{"n_kv_head": 5, "head_dim": 32, "d_mlp": 448, "norm_eps": 1e-05, "rope_base": 2350.0, "init": "normal", "weight_decay": 0.03, "schedule": "wsd", "seq_len": 512, "steps": 3762}
MLP neurons of a small language model. Each row is named by its layer, matrix (gate and up: input weights; down: output weights) and neuron, and shows model dimensions 16-143. Each number is 50 + 12 x the weight over its row's rms, rounded and kept within 0 to 99. A neuron's up and down rows have the sign that makes its largest values positive.
After each neuron's rows, "fires on" lists the tokens most often at its 100 highest values on Wikipedia text that the model never trained on.

L9.gate346:51 48 70 36 50 61 53 59 49 59 45 77 14 25 57 37 49 58 68 55 49 55 40 51 58 59 72 40 41 65 52 47 45 57 43 66 58 47 73 57 41 56 53 49 65 26 57 47 50 57 49 48 52 75 58 63 43 40 57 40 44 45 50 47 57 39 41 32 69 71 49 62 57 62 53 48 45 54 73 73 57 53 56 51 55 36 76 45 48 40 59 42 52 53 44 48 71 33 63 54 55 51 53 52 42 55 59 68 32 52 69 58 67 33 48 64 41 55 83 57 45 39 55 51 38 39 49 61
L9.up346:38 70 77 52 27 43 26 34 50 68 50 42 57 35 52 57 67 52 48 44 39 53 41 46 45 43 61 55 52 56 53 52 40 42 60 41 52 58 46 38 61 54 38 61 29 46 41 62 29 27 66 58 33 59 60 70 57 56 42 60 40 48 42 46 49 48 62 59 25 54 54 14 60 37 44 71 65 49 44 44 76 48 59 65 71 44 49 65 40 49 28 65 60 80 60 56 30 52 50 49 58 62 50 42 52 52 43 29 71 39 37 67 48 78 63 66 47 63 38 48 38 60 53 66 36 57 39 40
L9.down346:54 45 55 50 47 57 79 55 59 53 58 62 30 49 79 40 44 55 40 28 43 46 31 59 53 78 76 38 50 49 66 69 54 41 37 58 41 56 62 51 43 60 48 42 34 20 58 41 61 67 47 51 42 81 44 65 34 64 40 51 56 47 35 43 33 53 51 69 56 30 59 48 45 44 55 64 72 49 54 62 69 54 57 44 50 52 59 50 48 30 37 62 52 52 64 46 53 33 51 54 77 44 60 48 42 54 84 50 50 41 59 51 61 36 39 58 63 59 31 60 61 36 44 60 49 53 28 37
fires on: " W", "7", "6", "0", "8", "16"

L8.gate175:36 58 49 56 47 59 46 34 45 28 76 37 50 65 52 56 39 57 52 39 42 22 41 49 64 58 82 37 54 55 43 37 36 35 47 60 38 50 42 69 54 39 66 62 57 65 63 45 25 43 45 74 38 58 53 28 42 55 48 62 51 75 43 33 58 54 49 38 59 65 60 49 65 60 48 53 59 38 55 38 54 48 46 30 49 69 51 65 65 68 40 53 44 42 44 56 62 28 56 64 79 52 51 33 45 40 35 43 39 58 43 74 41 36 46 53 53 50 57 46 51 51 55 62 54 57 40 39
L8.up175:50 41 52 65 45 54 50 45 47 43 39 34 33 67 43 54 47 61 33 36 57 55 60 84 53 55 66 57 54 56 55 66 39 86 45 63 65 50 32 49 78 44 39 61 68 41 59 52 52 43 48 44 49 53 47 32 35 51 46 40 50 47 49 55 50 59 33 62 46 45 32 31 44 64 43 44 34 78 41 34 57 53 60 42 60 47 56 65 35 52 40 34 59 58 48 59 64 50 45 46 34 42 48 31 37 69 44 67 22 43 41 60 46 44 57 43 61 55 33 39 86 41 47 74 48 68 44 54
L8.down175:45 53 34 44 62 80 48 32 56 58 31 67 63 45 38 40 52 57 77 52 59 65 54 44 57 40 35 64 45 30 45 42 71 62 38 53 47 44 58 44 70 64 59 52 41 53 33 60 41 41 44 56 74 54 43 63 37 41 55 43 57 25 62 45 55 58 53 56 63 54 47 64 50 68 59 59 29 54 62 58 45 43 58 45 56 66 67 57 32 49 62 41 44 55 67 83 20 67 41 14 48 37 54 45 47 54 49 46 46 37 38 45 53 42 66 31 34 59 35 62 58 67 68 61 51 44 60 57
fires on: " P", " A", " B", " S"

L4.gate84:37 43 84 34 54 59 52 43 52 22 42 60 49 40 55 84 49 46 36 58 58 39 34 50 39 51 62 23 69 71 50 45 55 59 59 69 38 52 33 42 54 48 39 66 49 49 48 56 57 76 44 38 45 45 30 43 41 28 61 55 44 63 41 57 51 28 76 47 47 61 38 55 49 59 57 71 81 44 55 43 73 51 52 50 26 50 32 52 47 47 49 52 55 56 64 47 60 37 51 47 53 33 53 36 62 54 61 32 49 40 42 57 38 52 68 38 56 57 60 47 41 48 50 40 55 74 42 53
L4.up84:59 64 73 36 64 53 54 41 47 26 50 75 57 45 45 68 42 50 27 65 55 27 37 54 37 55 29 19 77 57 42 48 50 50 55 52 46 54 60 51 41 79 34 56 44 43 49 48 46 61 44 42 57 43 38 31 54 28 60 52 35 52 57 58 54 51 68 66 36 44 55 46 44 46 49 59 69 34 69 41 68 42 33 52 26 53 48 35 42 40 43 43 51 49 54 55 54 28 42 68 48 41 61 53 59 58 62 51 41 59 32 69 46 41 60 42 71 44 62 47 42 49 69 51 47 71 24 47
L4.down84:44 46 48 42 55 33 46 54 41 45 38 43 66 49 41 56 66 85 54 55 46 40 34 51 62 65 49 50 46 38 60 43 65 34 74 31 62 57 55 63 44 61 34 43 71 46 43 58 49 54 47 49 35 54 59 64 75 39 23 34 40 53 46 48 45 55 31 40 31 44 71 57 48 28 59 19 45 63 48 56 65 63 55 41 52 55 58 41 56 35 51 41 61 50 41 49 42 65 34 39 52 36 51 44 53 21 47 51 56 36 34 50 70 40 39 73 34 46 50 71 76 50 43 45 57 41 43 33
fires on: ".", "and", "ves", "ow", "ood"

L12.gate135:33 54 62 36 69 54 44 56 49 41 52 40 59 49 29 58 64 33 71 64 38 63 57 29 42 22 51 44 43 39 37 60 69 50 45 55 65 35 41 30 61 43 64 57 45 48 66 48 75 27 65 59 48 24 46 55 49 59 53 45 40 72 43 48 48 32 53 68 32 45 74 49 60 61 47 58 54 58 42 41 65 43 38 49 51 33 43 35 43 42 44 54 43 67 70 30 45 52 52 42 63 36 46 75 46 41 46 67 45 56 50 34 47 45 52 57 64 21 44 61 30 55 51 67 39 70 29 43
L12.up135:28 36 58 62 70 58 50 31 69 48 66 31 22 37 54 50 62 38 47 54 55 49 47 43 43 62 50 44 68 57 22 57 41 51 57 46 66 52 43 56 81 49 44 61 37 63 44 53 48 45 39 46 42 50 52 41 55 55 46 44 62 20 52 61 64 57 48 44 53 50 59 57 60 59 69 39 48 49 60 48 40 42 62 26 28 57 42 63 64 60 41 55 44 46 78 57 51 30 29 21 60 42 51 37 48 48 40 35 62 66 59 43 53 35 58 34 56 67 46 45 47 53 55 36 58 68 41 51
L12.down135:45 48 54 57 53 58 71 60 07 56 27 63 63 43 40 51 33 69 51 53 49 32 53 58 47 49 37 61 62 51 36 50 59 53 69 35 64 29 40 47 45 39 47 55 59 18 67 52 48 48 34 28 37 46 58 57 68 51 47 46 41 58 52 42 59 45 50 53 50 57 77 39 40 48 79 56 40 30 52 62 45 56 38 51 50 60 59 30 49 54 68 57 61 75 60 29 66 53 44 46 61 67 32 59 48 45 41 54 50 61 65 52 52 29 57 43 48 52 53 59 48 63 42 40 56 53 49 34
fires on: ":", " D", "ort", "d", " pr"

L13.gate302:49 41 57 40 37 28 36 51 53 52 50 70 42 31 72 55 55 42 28 71 63 48 51 51 60 58 57 41 53 28 62 52 60 60 50 76 52 57 32 68 70 48 23 55 42 57 48 44 75 60 60 71 62 25 24 63 62 49 29 54 24 52 45 54 58 37 60 42 58 54 56 59 27 47 56 47 46 35 36 49 64 33 44 65 34 61 37 45 37 39 38 53 58 37 51 41 38 56 63 45 43 39 45 52 61 45 33 39 57 46 65 71 40 46 82 55 68 34 57 46 37 52 35 53 54 58 46 56
L13.up302:51 37 48 62 64 51 40 50 58 50 65 71 27 24 68 62 47 59 31 56 58 23 49 32 65 33 49 62 71 32 53 23 58 43 58 47 35 39 58 55 51 56 42 69 54 40 58 43 45 48 61 55 38 55 23 56 19 22 54 47 47 51 49 63 34 48 55 49 45 51 59 49 55 59 47 58 47 29 33 58 35 50 61 69 33 47 48 71 38 46 42 49 51 30 43 44 56 71 48 59 42 29 41 28 39 53 48 43 58 51 46 55 72 46 57 63 72 48 55 56 50 43 70 40 63 42 65 60
L13.down302:37 48 35 45 59 58 60 60 38 62 57 54 52 71 36 28 42 52 64 47 38 58 67 44 68 66 79 37 37 74 56 53 50 64 76 64 37 55 49 42 40 46 64 23 31 42 43 52 63 43 49 39 62 44 28 47 44 71 58 70 48 46 49 46 66 48 52 52 38 47 64 70 45 56 54 74 38 25 56 45 53 44 47 51 64 52 65 57 48 54 42 40 37 67 57 57 58 53 43 25 43 60 52 44 52 47 53 58 33 33 53 65 35 47 45 35 31 73 32 44 36 43 46 57 40 81 44 64
fires on: ".", "%"

L5.gate69:64 46 32 59 46 55 41 36 77 34 45 70 61 43 36 57 43 54 41 38 53 62 57 70 41 32 26 73 49 58 59 51 58 61 42 35 51 55 40 57 40 41 54 60 49 60 65 53 40 60 37 49 60 34 51 50 63 54 36 56 40 54 53 45 72 42 67 39 36 38 44 77 68 49 43 39 36 44 47 53 46 32 35 47 65 31 36 37 55 57 55 58 44 59 50 47 45 30 47 27 43 35 29 65 83 32 71 49 60 49 54 60 36 57 40 60 53 36 54 54 53 61 45 65 57 53 58 36
L5.up69:69 54 60 55 66 53 21 21 75 51 48 65 50 52 40 64 50 58 41 50 39 51 43 46 36 54 33 65 54 48 29 52 52 58 43 50 62 40 49 59 43 53 62 63 41 45 43 60 57 60 58 50 49 32 51 52 54 63 51 54 56 53 52 44 63 51 56 38 28 23 55 51 48 41 46 41 56 64 46 52 54 50 46 34 46 38 36 23 73 55 39 41 54 48 34 48 71 32 47 29 35 22 27 61 79 51 37 42 54 50 57 78 32 43 40 60 40 61 66 54 54 54 48 67 46 68 49 44
L5.down69:54 50 55 24 53 47 28 69 42 61 42 31 53 29 49 31 47 54 39 52 39 43 48 41 64 62 50 56 41 35 33 47 37 34 35 75 41 46 55 45 50 68 30 38 51 55 40 46 67 45 48 52 54 65 70 34 36 38 62 59 68 64 52 37 44 64 34 34 64 43 51 34 52 65 66 52 80 40 61 43 37 65 61 57 56 50 61 51 65 33 31 42 54 37 34 57 67 59 67 52 39 62 68 48 40 64 50 43 40 32 33 43 38 35 70 67 26 65 45 48 56 45 51 41 55 56 53 62
fires on: "in", " with", "on", "ack"

L6.gate409:47 51 32 61 50 47 62 39 54 58 70 52 49 56 53 52 39 38 64 35 40 46 67 40 47 26 42 40 58 76 54 36 35 71 62 33 47 56 41 37 49 57 49 65 53 29 35 56 25 55 56 36 31 57 59 75 37 47 19 44 62 61 38 50 47 38 50 33 46 51 56 49 52 73 65 43 33 57 31 36 63 52 38 51 54 68 39 38 46 40 54 49 62 58 39 41 38 58 22 55 58 59 36 36 40 68 51 57 59 72 33 58 58 37 41 47 45 54 50 44 31 68 36 63 41 30 67 70
L6.up409:69 61 40 63 70 52 38 35 71 40 47 55 72 69 60 32 34 41 58 38 56 37 66 37 44 35 69 46 44 54 42 37 29 47 52 40 42 53 53 51 44 55 56 52 47 43 46 64 31 49 38 47 55 51 35 50 59 35 24 37 46 50 31 35 66 62 55 15 30 55 65 59 61 40 66 69 47 40 58 36 67 47 46 58 58 39 55 18 62 64 57 45 52 59 48 47 34 62 50 18 27 33 58 40 48 66 37 38 54 58 53 49 62 53 44 58 46 49 53 53 36 64 44 59 39 52 55 41
L6.down409:47 45 54 53 50 59 35 59 57 33 24 60 21 58 49 30 76 60 34 46 68 50 38 61 49 40 47 58 39 50 37 51 80 62 50 62 53 61 55 53 57 53 68 35 32 59 57 51 45 43 49 47 53 56 55 50 52 57 77 51 45 45 68 36 65 47 42 57 31 64 46 51 45 36 48 50 50 51 37 44 52 44 61 51 50 33 28 47 43 50 57 29 42 63 52 30 62 42 86 52 59 39 64 53 44 47 69 39 48 59 50 30 48 77 43 57 54 51 68 41 56 60 58 40 75 49 27 38
fires on: "en", " It", "re", "o", "em"

L10.gate279:47 55 74 45 37 33 47 46 47 49 68 46 47 56 71 63 45 67 65 41 44 45 68 48 52 39 59 34 56 52 44 41 33 76 59 52 52 39 51 32 65 70 42 45 48 67 67 47 41 55 42 49 50 56 41 55 48 54 31 36 41 69 39 70 52 65 39 53 38 59 72 57 26 44 30 76 51 57 28 55 56 77 58 33 54 20 50 61 37 66 51 35 35 46 42 39 33 34 55 71 30 56 57 56 52 43 54 46 44 57 75 74 40 43 33 61 61 52 54 47 39 57 31 44 43 38 25 47
L10.up279:55 69 61 75 41 52 60 46 49 55 61 67 46 52 51 50 57 69 37 54 53 49 45 18 46 51 45 30 58 50 57 64 46 59 38 64 44 57 43 48 59 66 79 61 28 57 37 41 54 52 44 76 50 44 48 69 44 57 46 55 45 55 44 51 49 61 56 65 47 39 44 56 53 41 59 57 52 50 54 39 72 50 43 57 57 42 49 61 63 28 49 43 58 61 27 42 58 49 62 54 28 48 40 28 56 34 53 84 50 53 71 68 60 67 46 88 69 55 52 66 61 50 30 43 25 46 52 62
L10.down279:58 53 44 33 63 50 49 64 45 75 50 66 40 42 56 60 62 52 51 33 50 58 54 51 63 42 38 57 49 36 60 56 36 36 46 34 31 52 57 34 45 41 46 44 66 44 43 47 97 42 50 30 72 26 46 29 44 52 45 43 47 40 64 47 55 60 71 48 53 37 18 49 51 61 52 52 41 39 49 69 62 33 69 61 37 50 48 46 13 39 30 55 52 41 44 45 79 63 38 44 66 43 49 51 50 46 52 43 40 45 62 48 55 30 40 35 59 59 54 50 57 39 52 50 51 52 64 48
fires on: "al", "ar", "ug", "h", "ap"

L8.gate86:49 50 43 62 62 59 52 35 39 42 45 39 74 57 29 44 54 47 41 27 43 28 34 51 49 75 41 36 36 45 51 42 65 62 54 65 66 53 76 64 76 47 43 36 63 52 62 45 32 45 50 62 61 61 46 50 40 33 48 35 39 48 56 43 60 49 52 52 35 67 58 49 46 58 38 55 67 72 70 52 57 58 47 52 58 43 80 59 74 44 37 33 41 49 60 46 49 28 42 67 29 26 51 46 45 52 47 43 53 59 25 28 66 46 34 58 47 61 48 62 45 58 64 66 67 59 52 35
L8.up86:27 57 62 48 50 57 52 44 44 57 46 30 62 58 51 48 62 71 36 42 39 41 36 28 56 63 53 59 57 61 56 59 36 60 53 77 44 52 50 47 56 54 62 22 68 41 40 68 43 22 40 47 60 49 55 61 35 61 36 33 49 54 37 67 50 61 46 41 65 32 28 38 32 53 39 50 70 61 62 28 44 36 41 47 49 35 67 46 29 46 46 39 61 61 56 25 51 70 51 47 56 60 59 44 58 45 37 50 53 44 60 35 43 58 42 55 60 74 50 43 49 50 84 66 47 65 42 28
L8.down86:67 69 40 40 75 57 62 54 43 62 38 62 36 57 44 73 43 60 82 45 56 27 38 63 45 45 43 64 37 47 58 38 55 52 50 51 58 25 43 30 45 56 54 48 40 77 26 59 41 39 39 72 50 65 37 18 48 61 40 57 49 50 50 41 49 40 42 48 32 47 79 48 51 59 60 44 59 25 60 52 51 51 39 56 51 56 42 62 39 44 33 59 30 44 60 44 51 49 37 25 53 57 53 46 50 50 46 49 36 62 54 52 64 44 40 66 56 39 48 74 54 47 50 53 48 29 59 68
fires on: " N", " C", " B", " n", " For", " S"

L4.gate264:41 42 37 38 46 37 43 43 55 65 41 56 39 49 40 34 49 33 74 68 40 31 59 65 58 56 56 18 27 54 47 48 59 53 55 45 77 37 51 62 69 48 29 38 70 48 64 42 34 39 61 40 29 35 59 56 53 37 40 25 50 55 52 42 40 60 42 66 55 50 75 54 50 40 66 42 42 49 48 57 28 56 45 58 44 35 58 50 26 42 39 55 45 50 50 51 47 72 47 29 37 41 67 36 43 44 58 38 65 46 50 28 59 30 53 58 60 42 29 45 35 49 48 49 48 47 69 56
L4.up264:55 39 26 60 43 42 56 31 74 50 46 40 72 48 22 40 34 43 66 49 42 56 62 52 48 33 55 41 36 50 46 43 52 47 63 55 68 31 47 41 44 55 48 48 49 25 68 57 60 69 58 60 35 43 54 49 45 31 43 37 44 46 47 33 58 49 48 53 51 58 52 58 52 54 54 45 35 42 68 47 46 61 75 30 43 45 46 38 48 50 40 53 51 48 46 46 34 74 45 28 37 46 55 49 59 29 54 52 62 42 46 40 70 44 37 50 56 39 20 65 41 88 54 49 46 35 39 60
L4.down264:37 55 47 62 52 35 42 23 62 50 51 70 72 54 49 65 43 46 32 28 47 35 50 60 40 51 56 32 45 48 56 42 66 71 57 42 65 38 53 52 35 69 51 66 40 27 52 65 20 63 46 58 33 48 57 55 52 50 38 54 60 42 50 37 63 37 54 60 59 50 33 63 60 55 65 35 47 55 60 46 56 58 60 67 36 46 62 36 70 35 32 58 59 30 46 61 50 48 45 57 35 31 64 38 57 47 55 35 64 57 65 50 40 67 47 56 42 35 57 54 60 51 40 49 49 39 33 36
fires on: "r", "em", "en", " dem", " tr"

L4.gate94:70 49 43 60 77 60 47 58 33 52 29 53 42 46 68 48 46 59 43 47 56 39 70 69 48 62 50 44 52 47 62 47 35 35 51 57 63 37 60 51 52 44 58 53 48 54 48 36 31 57 38 38 80 44 63 25 50 54 55 72 28 67 50 57 49 63 40 38 33 57 47 47 67 30 55 41 42 20 41 55 65 50 46 44 67 52 27 43 49 55 55 21 44 69 71 48 50 24 62 52 57 40 48 40 53 53 53 39 41 69 32 55 42 62 45 59 20 49 52 61 45 43 51 40 57 61 42 55
L4.up94:71 52 63 49 33 52 45 66 55 52 34 58 52 41 54 49 53 49 65 53 41 43 52 78 51 45 38 09 42 64 79 38 52 21 51 59 48 41 44 42 46 73 63 27 39 61 40 41 54 65 54 61 63 55 50 52 64 57 58 51 45 51 50 35 39 40 38 48 55 58 56 37 44 65 56 52 57 13 50 48 79 52 60 45 54 46 31 59 35 49 36 50 43 42 57 42 74 42 41 32 64 70 55 46 41 38 75 54 66 39 63 55 44 52 58 50 57 59 45 54 37 64 56 39 52 54 50 46
L4.down94:58 29 48 43 74 63 16 40 64 49 38 55 51 48 61 49 46 65 40 62 35 37 41 50 46 59 51 45 48 32 75 49 58 60 50 63 66 31 45 51 53 41 46 56 47 52 52 48 47 56 55 47 73 38 50 19 38 56 48 63 26 39 48 43 47 41 60 37 33 58 43 46 83 39 49 46 38 46 33 56 55 47 46 44 32 49 44 57 43 56 65 27 53 61 52 50 56 31 71 50 47 30 39 43 42 53 32 36 46 68 36 25 39 55 41 56 34 49 40 73 44 47 52 33 53 64 51 55
fires on: "\n", "I", "\"", "ters", "ists"

L12.gate312:67 38 80 56 44 44 56 66 53 48 45 64 42 62 82 43 75 53 68 39 43 49 58 29 40 49 50 54 24 62 68 62 45 53 43 53 49 55 49 68 46 40 55 42 49 32 35 52 48 37 43 29 83 61 80 59 72 63 57 51 51 29 47 31 47 51 54 42 55 59 59 63 36 57 55 71 48 47 49 62 51 63 46 46 36 41 63 52 48 57 46 57 37 56 47 52 61 33 58 51 48 64 50 70 41 37 54 34 53 53 57 76 64 63 49 63 68 30 54 43 36 54 46 50 46 68 49 57
L12.up312:36 66 58 55 53 73 51 53 48 57 63 43 52 56 61 52 38 52 64 54 60 67 37 56 57 49 54 70 50 55 66 41 33 29 51 52 44 57 44 52 50 42 53 43 44 43 61 55 34 27 44 55 63 60 55 74 50 43 41 56 48 38 44 48 77 39 33 76 63 75 63 70 71 64 42 67 42 29 35 66 50 46 64 66 39 44 53 47 47 38 42 78 67 53 39 42 69 36 46 73 72 58 48 41 44 52 81 48 46 27 46 45 53 66 55 58 35 49 56 38 51 71 43 53 35 58 62 44
L12.down312:44 40 55 64 49 31 32 57 55 48 35 38 55 56 52 52 70 49 49 47 61 75 44 45 55 55 61 51 44 53 43 40 57 45 41 59 43 54 49 51 41 53 59 59 36 42 47 45 72 72 45 42 38 80 38 63 45 42 50 39 48 37 53 48 76 48 52 63 57 42 49 43 64 50 56 62 24 76 71 57 59 41 69 49 65 58 77 34 25 65 47 48 44 39 36 39 36 62 31 68 60 51 59 64 67 55 51 39 39 56 58 37 61 21 45 68 64 49 36 54 51 56 56 64 41 37 53 50
fires on: " $", "ra", "0", "6", " un", "um"

L10.gate283:34 54 42 59 69 47 42 60 49 34 30 55 54 52 70 44 43 44 46 34 67 60 36 60 47 57 54 27 45 44 48 42 36 62 44 63 49 53 63 55 63 34 49 40 45 49 61 52 30 46 58 47 29 56 52 50 69 65 38 26 57 42 45 70 66 63 46 61 74 54 50 40 51 63 62 40 57 61 71 47 33 59 24 61 43 40 46 71 26 43 60 41 52 23 54 66 60 42 52 30 63 36 64 48 18 38 56 32 50 64 55 46 30 57 52 51 54 47 36 28 40 40 38 56 48 29 41 50
L10.up283:66 35 56 67 44 69 28 72 48 32 46 41 54 60 55 49 37 56 57 79 49 39 28 56 50 25 48 53 70 50 43 67 52 45 41 46 24 50 42 52 39 44 66 31 50 41 47 46 43 49 56 39 75 35 64 74 29 61 54 59 55 53 28 82 66 53 51 43 41 41 47 61 29 80 39 57 60 53 56 45 60 58 70 53 45 57 60 61 51 59 49 50 58 34 61 28 59 50 45 34 28 67 63 45 56 55 48 35 53 50 70 33 56 24 39 45 53 48 40 68 57 73 43 58 71 41 46 50
L10.down283:43 41 48 50 48 33 75 68 64 52 63 31 34 33 57 29 32 63 60 51 48 48 45 57 45 47 50 46 62 36 65 29 40 49 49 61 54 40 56 33 64 44 66 52 50 37 46 42 42 19 53 63 30 41 55 33 58 53 59 50 41 33 51 70 40 54 54 45 45 52 48 38 62 58 77 53 47 50 44 54 48 38 35 32 36 71 46 50 52 54 46 57 52 42 42 53 43 58 28 36 51 20 43 66 57 40 41 36 30 72 65 59 56 57 63 64 58 51 44 21 32 50 35 51 44 41 54 59
fires on: "ad", " contr", "anc", "rop", " add", "on"

L5.gate244:64 45 32 41 51 61 49 20 64 43 28 58 43 39 43 56 24 47 64 47 61 40 53 60 35 49 44 43 69 51 58 50 28 54 72 45 51 47 37 40 36 39 74 59 42 57 37 33 49 70 47 40 48 39 63 41 20 58 44 58 40 62 40 62 31 37 59 36 33 38 37 69 36 45 62 40 48 75 57 50 49 44 41 56 54 47 45 42 33 42 58 64 35 55 58 30 79 65 59 46 55 47 46 46 37 18 43 53 54 59 36 55 57 47 36 45 50 45 62 25 46 62 46 59 56 62 36 44
L5.up244:47 44 45 29 50 44 47 25 50 48 28 71 41 56 33 45 52 58 79 56 57 76 54 33 51 40 51 64 52 43 56 53 56 48 21 55 66 56 44 44 44 45 61 28 44 57 49 62 50 45 50 41 39 25 53 49 50 63 26 62 62 43 58 34 63 50 36 45 20 49 41 77 45 60 47 53 50 66 53 52 57 49 53 42 69 47 44 40 56 49 76 54 45 67 66 45 54 45 54 55 34 47 45 48 56 24 42 53 43 45 29 25 40 38 38 57 46 56 54 45 51 73 46 69 51 42 55 45
L5.down244:59 31 62 44 49 54 37 76 49 51 51 33 43 43 42 46 65 16 31 45 25 48 46 50 65 63 58 43 51 51 52 44 24 49 34 35 43 50 30 50 23 58 45 54 30 52 44 38 44 51 46 34 52 46 43 51 64 30 71 42 54 57 52 51 33 51 68 40 52 61 43 48 46 29 44 43 62 50 43 51 61 47 49 56 74 30 48 69 37 54 32 59 55 45 29 81 58 56 68 45 46 59 72 53 62 52 48 60 47 63 66 46 27 77 64 44 55 46 64 45 63 55 66 45 68 76 49 43
fires on: "e", "a", " with"

L13.gate118:47 43 43 65 51 41 30 47 52 62 62 56 32 60 72 54 42 71 31 44 40 61 21 67 59 52 63 52 75 41 47 42 65 60 48 78 41 42 50 59 38 60 34 44 56 73 64 42 54 34 39 55 30 46 54 45 45 44 53 55 48 50 46 56 52 60 39 39 55 56 54 68 61 71 64 68 40 50 48 55 35 45 64 61 59 69 29 48 67 44 52 72 59 62 54 46 64 44 52 37 39 41 41 49 42 35 34 60 32 41 28 44 55 43 86 50 54 35 46 52 49 50 58 45 53 48 48 44
L13.up118:54 41 62 55 62 55 51 63 34 66 52 63 43 46 52 76 24 49 57 49 53 35 44 44 48 40 42 39 53 51 34 47 44 78 50 74 52 48 49 59 40 54 41 38 40 55 47 54 59 59 49 39 46 62 42 56 34 54 69 58 38 54 33 61 54 41 62 50 42 72 54 52 69 56 73 55 24 47 60 44 60 64 44 84 36 36 45 57 50 48 54 46 88 69 42 42 60 57 59 42 42 25 43 34 52 47 74 48 33 41 44 37 56 49 50 82 69 45 49 50 44 55 64 61 62 39 61 43
L13.down118:28 63 50 43 59 45 35 44 69 36 55 45 63 50 53 52 46 84 39 32 47 57 61 43 45 57 41 48 51 46 60 54 44 51 55 40 40 59 67 28 53 50 38 14 69 42 34 35 62 47 63 57 56 25 46 50 52 41 48 58 43 64 29 44 64 47 57 14 64 37 65 42 32 39 41 42 43 62 46 56 49 58 78 52 73 55 58 49 56 63 38 39 24 62 41 63 40 45 36 38 49 56 49 65 60 54 49 62 56 52 56 53 38 34 68 59 56 36 34 57 62 41 45 42 60 58 58 42
fires on: ",", ".", "'s", " and", " s", " of"

L5.gate195:72 55 31 55 18 34 34 32 56 55 42 44 60 60 51 34 43 55 25 57 35 50 53 47 41 25 62 59 42 62 39 31 58 48 49 56 63 55 32 47 24 53 52 38 53 33 55 43 50 69 36 58 50 39 47 44 48 47 27 60 55 51 68 61 62 48 57 36 38 61 66 43 39 46 61 50 57 66 53 50 41 48 59 48 48 43 38 37 51 54 54 60 28 72 45 73 47 38 53 56 50 77 57 36 65 48 46 55 58 65 53 48 82 53 36 44 60 60 53 68 57 72 49 46 56 48 63 42
L5.up195:45 48 66 23 42 80 46 50 47 67 43 66 53 56 58 58 75 63 33 40 86 63 45 46 63 56 69 62 50 17 69 47 56 36 43 53 21 40 70 66 60 57 71 43 53 71 35 48 50 49 48 52 62 67 65 46 47 56 69 56 59 43 36 56 43 37 35 47 54 46 53 72 49 56 60 57 62 66 58 39 63 38 52 63 46 38 41 72 66 64 58 59 45 50 52 49 49 47 39 63 42 40 61 49 57 62 45 28 46 49 57 38 51 39 53 46 44 47 68 64 67 47 35 41 59 47 50 41
L5.down195:54 40 41 55 52 34 32 64 66 25 59 52 40 46 41 54 41 33 85 36 57 31 48 57 23 58 31 48 45 47 45 66 45 59 38 40 72 54 54 47 52 39 43 51 57 61 33 76 44 48 44 50 27 41 52 56 49 47 56 36 27 58 43 40 53 72 50 63 42 41 49 64 37 50 44 54 52 20 34 44 39 38 56 48 56 65 53 41 46 47 17 49 73 48 76 51 57 37 37 58 42 48 49 61 33 40 62 48 60 36 54 61 43 58 52 64 51 36 37 60 50 49 32 72 56 39 58 73
fires on: "us", "av", "es", "ah", "oy", "artment"

L9.gate105:52 40 49 61 50 45 60 45 48 64 30 50 53 47 50 50 63 57 67 60 77 32 64 49 43 41 44 39 41 25 44 31 43 28 42 24 44 59 57 48 34 56 53 57 54 60 61 33 42 62 50 53 47 52 60 63 63 38 52 36 37 74 59 53 30 46 37 66 40 28 64 60 49 61 68 73 60 29 48 46 52 57 47 50 48 86 49 52 54 42 41 54 50 33 56 52 64 36 43 43 49 55 57 32 64 45 58 47 40 47 52 30 47 64 68 42 54 62 48 37 40 33 43 49 37 57 72 50
L9.up105:41 38 60 56 62 59 36 37 47 52 49 28 74 45 66 61 36 64 50 44 41 44 73 50 53 33 45 37 68 40 39 57 61 34 37 43 65 59 47 64 44 49 40 36 59 48 45 32 56 50 35 55 52 55 49 50 42 35 48 65 75 74 72 26 40 57 49 38 55 52 43 50 62 55 53 50 58 53 55 65 48 71 27 48 49 51 52 60 39 74 42 47 32 51 35 48 42 59 72 67 40 63 44 42 26 42 51 37 53 56 60 37 66 47 56 43 46 53 44 49 59 72 50 38 78 38 76 44
L9.down105:42 43 50 38 39 41 47 50 69 30 71 71 35 65 48 46 56 57 45 57 36 68 49 45 64 50 54 50 36 51 54 58 59 63 51 39 36 51 56 52 52 54 47 58 34 57 71 46 36 49 36 49 42 49 50 46 58 75 58 29 28 47 52 61 63 59 52 55 40 59 45 52 25 26 59 37 30 43 57 46 44 55 55 55 33 40 59 67 62 39 54 54 34 36 45 58 46 46 43 56 78 25 44 50 48 48 64 38 63 36 45 54 39 61 55 32 57 42 25 78 33 66 64 55 42 41 39 38
fires on: "ch", "x", "ib", "ing", "her", "n"